config.toml
d_model = 384
bias = "none"
warmup_steps = 51
MLP neurons of a small language model. Each row is named by its layer, matrix (up: input weights; down: output weights) and neuron, and shows model dimensions 0-127. Each number is 50 + 12 x the weight over its row's rms, rounded and kept within 0 to 99.
A block is one neuron, or neurons of one layer that tend to fire together. After each block is what it responds to, as a language model described it from the Wikipedia text at the highest values.

L3.up144:61 59 48 38 52 67 34 47 61 46 59 39 46 54 59 33 21 49 44 47 75 39 40 81 54 59 45 51 48 41 35 63 28 38 83 38 42 42 48 43 58 67 26 57 54 54 78 47 54 44 54 25 32 55 62 77 70 42 63 36 68 53 62 59 42 61 51 58 54 27 52 68 38 64 53 53 49 37 28 53 44 58 55 56 58 68 41 55 39 51 44 61 72 51 43 52 17 47 36 46 68 59 58 49 51 80 47 56 41 42 53 55 51 67 77 54 57 34 47 39 60 62 53 46 44 71 53 42
L3.down144:50 52 47 46 40 38 76 44 24 56 35 62 55 42 55 45 47 50 67 25 48 69 52 32 65 37 52 44 41 46 55 17 54 47 53 43 54 30 67 39 55 46 55 35 52 36 43 58 52 69 48 53 49 27 38 47 52 60 67 53 60 72 35 32 19 44 34 57 60 65 53 37 46 53 32 53 35 43 32 54 47 44 49 42 41 45 60 65 45 47 51 68 32 36 26 42 57 34 45 47 40 27 77 54 52 68 35 44 48 56 49 52 41 36 49 49 38 38 42 56 57 40 39 71 74 40 33 56
L3.up379:42 68 43 51 54 31 64 57 41 79 68 34 38 42 60 51 45 28 63 70 59 58 36 55 30 46 39 51 71 51 51 40 46 69 52 27 27 35 55 48 44 51 43 52 54 39 57 54 58 51 40 41 40 46 57 66 62 55 57 59 40 47 65 46 42 33 31 33 60 63 65 41 47 51 67 63 52 49 37 40 53 33 74 33 44 47 37 51 54 63 45 58 50 51 41 61 43 37 52 70 38 68 67 63 45 29 48 72 39 40 61 60 34 46 39 57 55 37 44 69 49 72 56 54 45 70 50 52
L3.down379:52 35 36 55 43 23 59 47 48 61 73 31 38 59 35 34 45 75 67 46 55 38 26 58 46 55 35 66 46 40 39 45 45 48 40 48 41 53 50 37 65 51 61 43 43 40 53 52 60 54 32 53 41 49 54 63 43 54 72 61 61 67 51 72 59 51 66 35 63 28 67 46 65 24 73 56 31 51 65 68 51 22 62 43 37 45 44 52 55 57 43 37 38 45 28 64 57 41 63 52 53 50 43 55 56 51 37 33 37 44 62 52 46 56 60 36 49 71 39 64 54 59 60 35 51 57 60 45
L3.up658:45 48 49 45 50 48 57 48 24 48 50 42 47 51 72 58 40 54 78 50 77 61 59 47 59 50 40 55 37 33 61 57 58 40 49 60 58 60 35 36 42 57 38 53 63 45 67 47 44 43 38 53 50 42 68 57 35 59 50 70 58 47 57 40 47 52 48 36 44 60 45 59 43 51 57 56 37 51 53 37 40 49 74 52 46 32 43 40 53 60 46 41 55 54 30 51 77 51 61 64 37 58 73 41 54 42 44 55 36 60 37 67 40 39 46 57 43 35 60 52 56 48 54 44 58 47 51 56
L3.down658:54 44 63 35 70 41 38 29 52 31 57 55 74 60 31 55 44 51 42 66 45 53 62 47 46 45 55 40 81 59 38 51 56 40 52 55 64 32 52 59 45 56 42 29 48 58 56 53 58 61 61 38 39 72 62 56 54 39 52 52 80 55 24 33 70 69 26 43 58 37 36 43 40 58 51 46 63 43 45 81 45 41 51 39 59 72 34 46 49 63 73 59 60 52 70 66 50 55 63 62 45 42 42 52 48 77 56 51 43 56 45 44 55 47 38 80 53 58 64 35 54 63 52 33 46 41 41 61
L3.up790:37 63 68 42 57 51 46 59 36 40 65 44 36 53 49 30 43 53 55 64 79 70 35 72 49 55 50 49 51 18 53 72 54 44 57 23 44 27 59 21 62 50 48 45 52 39 45 61 60 25 41 52 29 53 48 46 64 32 69 60 77 48 46 63 47 58 47 52 46 28 21 38 48 36 55 48 49 58 56 44 47 53 50 46 36 57 27 47 49 60 37 64 61 53 48 40 44 30 48 60 60 46 58 63 70 50 49 63 32 52 58 63 42 45 44 34 55 56 55 38 35 61 56 50 57 50 62 56
L3.down790:62 51 79 64 63 53 67 68 40 66 39 69 58 59 48 39 54 47 60 45 49 43 67 62 48 51 52 43 46 59 57 56 54 25 56 51 44 61 58 77 42 76 35 56 48 76 37 56 42 71 40 50 47 47 50 51 32 46 65 46 55 53 47 42 41 66 73 75 57 53 57 59 58 75 53 72 53 61 74 63 60 54 52 68 56 43 37 64 67 68 45 38 45 53 72 70 50 57 49 37 43 82 40 50 50 35 40 41 51 57 64 51 38 60 44 38 52 54 41 49 62 43 35 42 66 38 46 58
Responds to: Word-piece fragments inside proper names and language words, mostly Indian, such as Hind-i, Pat-il, Ayinap-all-i, and also other foreign names like Juhan-i, Balas-ore.

L4.up66:41 56 34 36 54 56 43 49 64 21 26 48 55 28 50 42 43 56 52 57 47 57 33 61 46 64 36 68 64 49 51 64 33 79 68 31 48 39 64 40 60 52 40 49 46 44 70 62 45 65 64 51 51 55 41 67 75 54 31 70 81 31 46 40 37 56 58 39 33 80 42 53 49 78 55 42 50 57 31 58 38 39 84 67 52 45 38 48 38 57 49 56 62 49 61 58 47 36 54 64 28 60 47 61 56 42 47 56 48 50 55 65 32 61 49 62 51 51 44 48 53 51 66 52 47 38 41 52
L4.down66:65 51 48 52 33 70 66 69 48 63 35 70 51 68 57 52 48 44 64 31 62 58 76 44 50 48 66 44 47 48 62 54 60 22 52 64 50 78 38 50 40 53 40 48 55 42 41 62 56 55 36 45 49 41 36 38 42 46 67 56 30 54 39 33 61 42 59 69 65 68 40 48 51 51 41 36 48 62 66 36 52 49 60 40 40 58 57 37 49 15 52 45 38 58 48 52 22 60 57 51 55 60 43 45 67 69 51 53 49 38 44 63 52 43 45 60 62 31 50 46 52 38 44 53 48 72 67 39
Responds to: Interior word-piece tokens inside multi-piece proper names, mostly South Asian, Arabic or Central Asian, such as Satyanar-ay-ana, Mah-ade-v, Hy-der-abad. Weaker cases include middle pieces of ordinary split English words like Second-ary and nam-ely.

L8.up21:60 55 44 69 54 43 57 64 42 50 58 46 39 55 59 41 52 55 64 57 36 52 47 57 38 62 64 68 42 45 34 42 56 53 56 46 63 53 44 43 70 67 44 40 42 50 62 46 46 63 58 45 27 88 44 61 44 57 56 51 78 50 47 68 39 53 31 53 49 46 37 39 41 55 61 67 30 58 30 64 35 53 64 29 27 68 39 59 17 46 52 43 44 72 52 42 38 54 42 36 37 61 63 49 58 53 64 70 40 52 72 69 26 43 38 37 58 27 45 54 30 74 38 43 60 48 49 65
L8.down21:61 57 38 54 51 57 29 56 44 60 31 38 68 55 42 39 43 44 41 47 49 53 42 49 42 59 63 43 42 55 45 37 57 51 32 66 53 55 50 44 41 71 68 41 33 51 45 68 51 78 43 46 53 78 38 56 50 39 51 61 47 51 52 49 43 20 34 79 65 43 39 51 73 42 57 26 65 53 65 48 43 55 45 45 37 72 48 61 65 22 68 34 38 41 55 64 41 48 48 48 78 44 32 49 60 58 48 43 63 47 49 48 44 33 58 48 55 69 22 72 52 44 41 49 81 62 22 27
L8.up200:47 48 48 62 72 35 58 49 61 76 69 29 40 53 40 40 34 46 41 48 52 59 49 70 40 47 57 59 34 41 56 69 45 48 51 19 56 43 69 48 45 44 36 57 52 43 44 36 47 42 32 50 42 65 47 38 35 83 58 47 71 42 56 20 30 43 51 64 70 52 46 39 58 34 47 50 39 42 44 58 32 48 52 61 37 69 39 41 33 49 51 58 68 52 57 38 21 46 73 47 44 57 68 47 36 78 52 53 41 43 47 30 34 54 45 46 62 40 61 63 55 44 38 65 92 58 54 65
L8.down200:50 36 73 27 41 44 39 74 44 50 29 57 46 51 35 59 61 39 56 36 27 42 49 37 66 61 55 24 54 50 57 56 63 36 64 50 50 65 64 39 53 65 66 48 41 58 58 62 32 56 30 49 74 41 32 58 53 57 72 39 58 49 50 31 58 42 60 65 50 44 60 38 42 48 43 61 41 56 45 42 62 39 45 31 36 33 49 43 50 45 60 48 42 47 41 26 53 42 59 52 30 55 42 44 47 60 56 49 78 28 35 43 36 47 47 68 55 65 43 58 46 45 59 51 27 50 38 45
L8.up848:48 28 52 69 44 43 52 61 53 54 66 45 49 55 34 59 45 43 47 48 42 45 41 59 38 57 32 52 53 55 19 37 56 64 43 61 58 42 49 64 48 49 47 41 45 11 53 57 53 46 45 55 54 59 44 55 31 42 62 70 54 56 39 54 43 58 41 40 62 47 60 40 52 40 40 50 51 65 47 37 51 47 60 60 49 36 43 58 35 58 48 57 40 44 59 57 68 59 53 68 50 55 47 59 20 40 74 63 57 32 48 52 69 49 47 64 56 22 72 53 55 47 60 50 61 39 56 68
L8.down848:60 69 40 54 63 55 39 58 68 42 65 42 41 60 59 43 50 37 61 46 50 41 64 38 36 46 48 27 33 32 44 39 78 29 46 41 45 43 09 58 44 43 63 56 20 49 39 57 87 55 48 45 57 39 49 59 55 40 60 51 51 64 39 56 60 50 72 72 24 49 73 81 52 56 48 44 65 45 47 53 48 32 54 31 37 65 38 51 58 48 65 55 50 72 32 53 47 48 57 23 58 44 30 51 36 31 74 52 63 47 47 60 63 42 74 64 48 53 62 67 48 29 57 41 40 44 45 39
L8.up1501:50 46 45 35 59 68 40 60 54 76 69 36 70 45 61 60 63 43 45 52 40 55 45 60 55 46 56 48 50 68 50 52 35 42 66 42 57 51 58 56 13 65 40 36 25 55 45 54 47 47 66 40 60 42 65 63 52 70 33 48 48 47 43 56 59 45 40 45 56 64 43 43 58 55 50 22 50 44 52 32 48 57 58 62 35 51 52 62 44 41 51 70 57 39 49 53 42 46 69 83 42 53 43 40 33 50 65 70 54 49 34 50 58 58 49 42 80 27 39 54 53 54 71 66 47 41 26 40
L8.down1501:65 58 67 76 63 55 48 29 58 55 32 45 47 48 61 57 46 57 37 61 56 30 59 44 46 61 63 51 36 59 69 49 57 50 42 46 43 44 57 57 46 48 34 47 34 58 58 34 62 57 39 50 40 70 43 41 57 57 58 74 21 58 44 39 42 62 43 50 54 28 23 47 57 32 40 50 46 34 47 45 58 46 45 66 48 41 36 37 34 58 47 45 59 52 43 31 68 45 57 73 45 50 56 56 29 61 40 69 23 37 48 69 67 43 45 33 44 55 40 58 61 48 60 28 51 54 66 59
Responds to: Table cell separators, line breaks, dashes and month names just before an upcoming two-digit row, list or date number (around 20–23), plus some mid-word fragments of foreign names, like Kob|ay|ashi.

L3.up363:40 42 54 44 44 43 36 44 40 41 38 36 45 46 46 44 43 63 29 59 29 47 53 63 28 43 52 51 32 21 42 42 68 61 81 46 64 58 49 56 70 41 38 42 63 26 54 40 52 73 58 43 27 57 25 70 61 69 45 73 58 30 40 49 65 59 48 46 39 55 58 59 44 50 42 72 58 54 61 37 45 39 49 52 45 45 62 48 54 52 68 45 49 56 60 53 46 70 51 44 45 49 49 70 56 57 51 59 36 41 54 52 48 61 43 26 59 63 43 39 57 69 62 69 55 66 61 44
L3.down363:65 53 39 44 71 47 50 43 45 57 35 48 53 51 49 52 48 54 47 64 68 54 43 58 66 39 40 45 67 62 40 52 41 60 68 57 48 44 39 49 44 72 70 50 38 48 53 45 40 40 37 51 50 38 45 63 62 46 47 56 44 51 50 48 23 40 43 65 52 51 42 61 55 26 42 35 53 50 54 53 48 54 48 60 66 55 49 74 66 40 30 67 50 35 50 59 49 44 84 50 54 42 44 32 63 22 52 46 52 35 54 34 44 20 37 32 48 26 49 64 45 37 64 61 58 50 42 74
L3.up567:39 44 48 40 52 48 47 54 28 49 72 44 20 52 42 63 50 61 37 29 53 61 66 61 43 20 54 61 37 60 74 30 46 57 49 11 42 43 57 56 52 49 72 49 42 34 41 35 34 42 41 56 46 58 37 45 32 53 54 43 51 65 48 63 54 37 56 53 50 47 57 61 42 45 58 57 59 34 56 31 61 41 28 56 56 33 48 40 43 50 57 54 47 45 51 78 50 40 56 32 41 43 19 63 55 59 53 59 38 31 40 62 50 29 44 47 56 44 50 69 51 60 59 41 59 61 55 38
L3.down567:59 44 46 53 59 61 54 47 59 46 66 61 50 44 67 54 54 42 56 55 32 50 42 47 44 48 62 54 40 40 50 55 56 62 59 28 63 55 05 32 68 61 48 49 50 53 51 57 44 57 63 47 67 48 60 46 44 62 27 57 79 41 46 56 43 45 45 52 51 52 20 45 41 71 68 54 47 47 66 31 51 47 26 40 41 31 64 51 71 58 52 55 27 66 26 34 57 38 63 46 63 48 37 37 63 51 50 37 66 62 53 46 47 45 43 17 38 54 24 56 43 36 69 53 39 48 33 42
L3.up643:72 50 60 46 56 38 67 62 59 45 26 41 27 58 80 61 44 48 36 27 35 37 54 41 32 62 62 58 54 61 30 41 73 49 62 60 62 46 50 38 43 48 63 53 65 49 58 59 52 39 54 40 40 51 52 35 61 49 31 45 51 36 37 50 60 34 53 58 25 56 56 57 36 77 60 64 62 50 57 36 42 58 33 56 57 47 57 50 59 42 47 66 48 57 41 47 34 43 17 33 58 67 39 70 53 66 45 51 49 39 55 74 23 49 79 55 66 27 55 69 54 60 31 54 58 43 62 29
L3.down643:76 36 60 61 54 48 52 20 28 65 97 56 68 42 49 58 47 54 45 52 37 39 27 35 56 39 62 43 49 40 64 60 49 49 59 52 49 57 18 60 48 44 65 44 48 37 45 66 40 52 55 43 67 55 55 33 56 51 38 45 38 57 45 32 54 54 41 61 52 76 49 58 29 45 39 42 61 45 23 49 54 22 48 51 40 65 50 51 46 50 58 55 66 63 47 57 61 44 45 49 53 45 44 61 51 55 43 68 51 43 32 56 54 45 56 30 55 53 39 50 33 42 29 45 49 34 48 56
L3.up938:60 58 57 45 72 26 42 54 63 34 27 55 54 60 47 53 60 37 34 33 46 68 71 59 48 36 39 65 43 37 61 41 66 50 39 39 34 43 47 33 59 56 45 71 45 31 38 50 31 51 36 60 55 67 68 62 35 49 58 34 50 59 55 58 53 73 49 51 65 51 67 45 38 40 43 38 64 40 60 39 45 59 54 35 38 34 58 59 45 43 72 53 60 49 58 58 41 53 45 43 40 54 45 42 43 68 38 56 64 50 64 44 42 53 37 16 41 33 51 42 51 53 49 53 29 56 29 35
L3.down938:63 30 56 47 48 53 20 54 68 48 73 26 31 44 47 51 46 63 54 65 34 56 57 51 64 73 51 55 43 48 47 50 45 69 52 65 56 68 49 63 49 76 41 69 43 29 49 52 54 42 59 48 62 56 49 48 43 56 48 41 52 72 60 49 54 30 64 58 46 49 50 51 57 49 33 57 50 69 49 71 51 51 51 41 52 46 51 44 58 36 50 44 47 44 68 48 57 76 40 60 62 30 60 35 59 43 60 60 60 64 63 77 56 42 35 47 64 43 42 68 32 36 60 39 63 61 52 48
Responds to: Opening quotation marks at the start of a line, opening song-title list entries ("Droptop") or quoted verse, plus colons, pipes and dashes in tables and lists.

L8.up300:70 60 65 53 41 56 55 63 53 51 65 36 44 50 58 35 53 79 63 54 57 41 64 51 16 47 42 48 33 66 60 48 53 43 51 61 56 44 35 66 55 46 60 33 40 59 48 26 48 60 37 38 61 51 69 44 39 61 36 50 56 29 35 48 53 52 65 56 75 68 45 45 40 59 64 38 47 42 50 40 37 47 69 41 68 46 68 44 44 67 49 52 36 49 31 44 72 54 61 30 34 62 50 49 54 63 66 66 39 72 67 74 52 23 61 47 50 27 51 50 50 33 39 65 51 39 54 59
L8.down300:53 47 51 38 61 58 71 47 43 88 59 59 61 63 52 66 40 38 44 39 70 49 66 70 48 45 38 53 56 53 50 49 43 60 59 43 54 62 40 62 33 41 49 68 60 25 48 82 50 48 58 39 43 33 57 63 71 51 57 57 50 75 51 45 46 46 52 51 45 59 52 60 64 61 38 49 66 63 40 41 51 57 23 27 50 52 60 52 62 55 72 27 53 67 69 66 60 51 40 53 45 39 50 44 77 32 35 57 47 53 36 66 71 29 49 53 37 73 46 46 72 56 43 41 36 41 44 74
L8.up485:47 56 41 48 48 63 46 67 41 33 66 54 27 63 69 65 47 51 41 39 26 58 68 38 39 41 56 53 44 38 72 49 49 60 40 49 50 39 25 73 62 51 56 34 45 50 72 32 33 57 60 44 36 53 74 43 52 58 66 41 52 40 61 55 34 49 63 39 53 56 32 62 45 65 65 45 46 65 62 52 46 46 54 44 70 69 49 57 38 63 37 64 54 41 72 62 56 47 42 49 70 48 33 42 49 55 71 59 48 48 23 36 45 27 49 44 67 38 71 48 43 45 51 67 58 44 49 53
L8.down485:61 69 38 54 49 45 41 71 61 50 64 85 47 58 27 70 70 35 80 31 40 64 54 81 45 44 38 98 35 35 47 35 38 43 37 41 54 32 51 32 64 31 40 40 48 68 46 43 49 44 41 44 54 53 53 29 64 57 45 45 38 34 58 38 50 55 54 53 67 69 69 60 51 32 47 45 56 46 38 34 42 50 66 23 55 49 68 44 18 40 78 65 50 38 38 63 53 65 44 53 38 45 57 41 43 68 41 61 43 44 43 65 57 44 35 53 37 58 44 52 51 58 34 37 56 55 51 68
L8.up836:55 36 44 54 49 45 37 64 56 59 50 50 42 51 67 69 37 51 35 62 60 59 67 59 61 48 58 57 40 58 63 58 74 47 36 58 51 42 52 60 44 54 50 66 26 30 72 46 41 48 49 48 22 70 60 44 55 49 41 32 63 51 64 48 35 46 59 46 35 40 42 48 34 69 65 46 44 36 45 37 45 40 44 45 54 42 69 67 42 55 38 65 38 47 53 49 68 36 68 52 44 48 52 49 41 64 73 54 51 49 44 72 63 54 52 42 60 50 32 57 42 74 36 55 51 37 54 61
L8.down836:44 39 46 65 18 34 32 54 55 54 70 71 70 61 48 58 47 37 46 63 43 57 65 69 61 36 26 47 37 51 54 41 62 48 27 61 55 66 45 48 58 57 53 57 37 52 47 36 77 64 49 36 44 37 53 68 56 54 60 36 56 49 44 53 48 60 73 58 49 49 66 38 72 49 51 62 40 39 53 28 57 36 49 54 63 54 45 47 51 47 54 43 61 31 45 43 42 64 53 51 38 56 47 68 31 35 54 38 52 37 47 53 49 42 56 64 35 58 68 32 54 41 40 65 47 34 53 47
L8.up1453:67 55 50 67 41 42 29 48 44 53 57 44 43 59 43 48 48 43 66 50 51 50 52 45 57 55 49 60 56 57 52 56 75 48 40 51 45 49 50 59 28 66 49 40 56 45 59 54 34 58 53 48 46 44 66 37 67 74 29 34 42 37 32 65 61 42 39 57 60 60 46 40 54 79 51 43 44 52 59 51 30 65 52 61 50 54 46 56 51 56 39 68 40 55 58 43 62 59 28 44 43 57 34 69 57 59 45 71 51 56 49 66 45 59 53 41 50 25 51 57 44 44 39 65 52 40 49 21
L8.down1453:57 56 57 52 31 54 42 50 52 69 49 77 57 32 43 38 38 37 65 49 27 42 51 54 53 53 48 47 40 49 39 66 50 32 57 61 59 77 37 55 45 52 36 76 31 43 63 50 42 53 56 66 64 63 37 43 34 31 59 59 56 39 54 60 55 54 44 42 60 39 50 51 64 54 57 43 57 43 51 44 48 52 65 48 35 45 57 64 46 73 36 58 78 50 42 44 53 53 47 47 60 63 86 44 46 45 58 46 30 34 54 54 59 50 40 32 54 39 30 48 77 24 54 54 62 50 51 63
Responds to: Word pieces in section headings, table cells and lists of sports and chart articles, such as Left club, Knockout rounds, Game 4, Scottish Cup.

L4.up1425:37 69 31 44 50 58 46 75 65 35 63 54 46 53 39 60 29 56 25 49 54 44 58 39 30 54 61 68 32 48 73 47 65 52 50 47 49 51 62 44 39 46 37 61 36 58 57 22 56 35 47 50 60 39 67 54 53 49 51 37 46 48 44 47 60 48 71 44 37 45 44 50 52 33 50 32 52 45 54 52 43 49 61 58 47 40 48 44 66 40 62 55 67 50 59 30 96 71 64 18 67 56 35 70 58 55 77 43 72 75 55 56 54 26 58 23 50 56 27 51 45 45 58 27 65 42 35 47
L4.down1425:47 29 56 26 51 42 44 21 39 67 52 34 30 60 65 54 42 44 60 61 73 46 59 45 44 60 55 48 34 64 42 66 42 43 76 71 63 55 68 57 80 43 41 49 37 32 70 47 62 63 42 42 58 32 52 54 57 70 41 35 70 49 40 56 47 55 49 43 48 47 58 41 59 54 61 56 57 63 60 59 52 43 45 35 46 48 48 57 31 56 62 50 55 58 50 33 44 39 77 58 31 43 31 57 47 51 35 56 52 32 52 45 62 43 40 72 41 41 66 65 39 54 64 68 51 48 74 56
Responds to: Tokens opening a new row, list item or club name in athlete career tables and lists (line breaks, "- ", S in SD Compostela, CSM), plus career-event verbs like released and fired.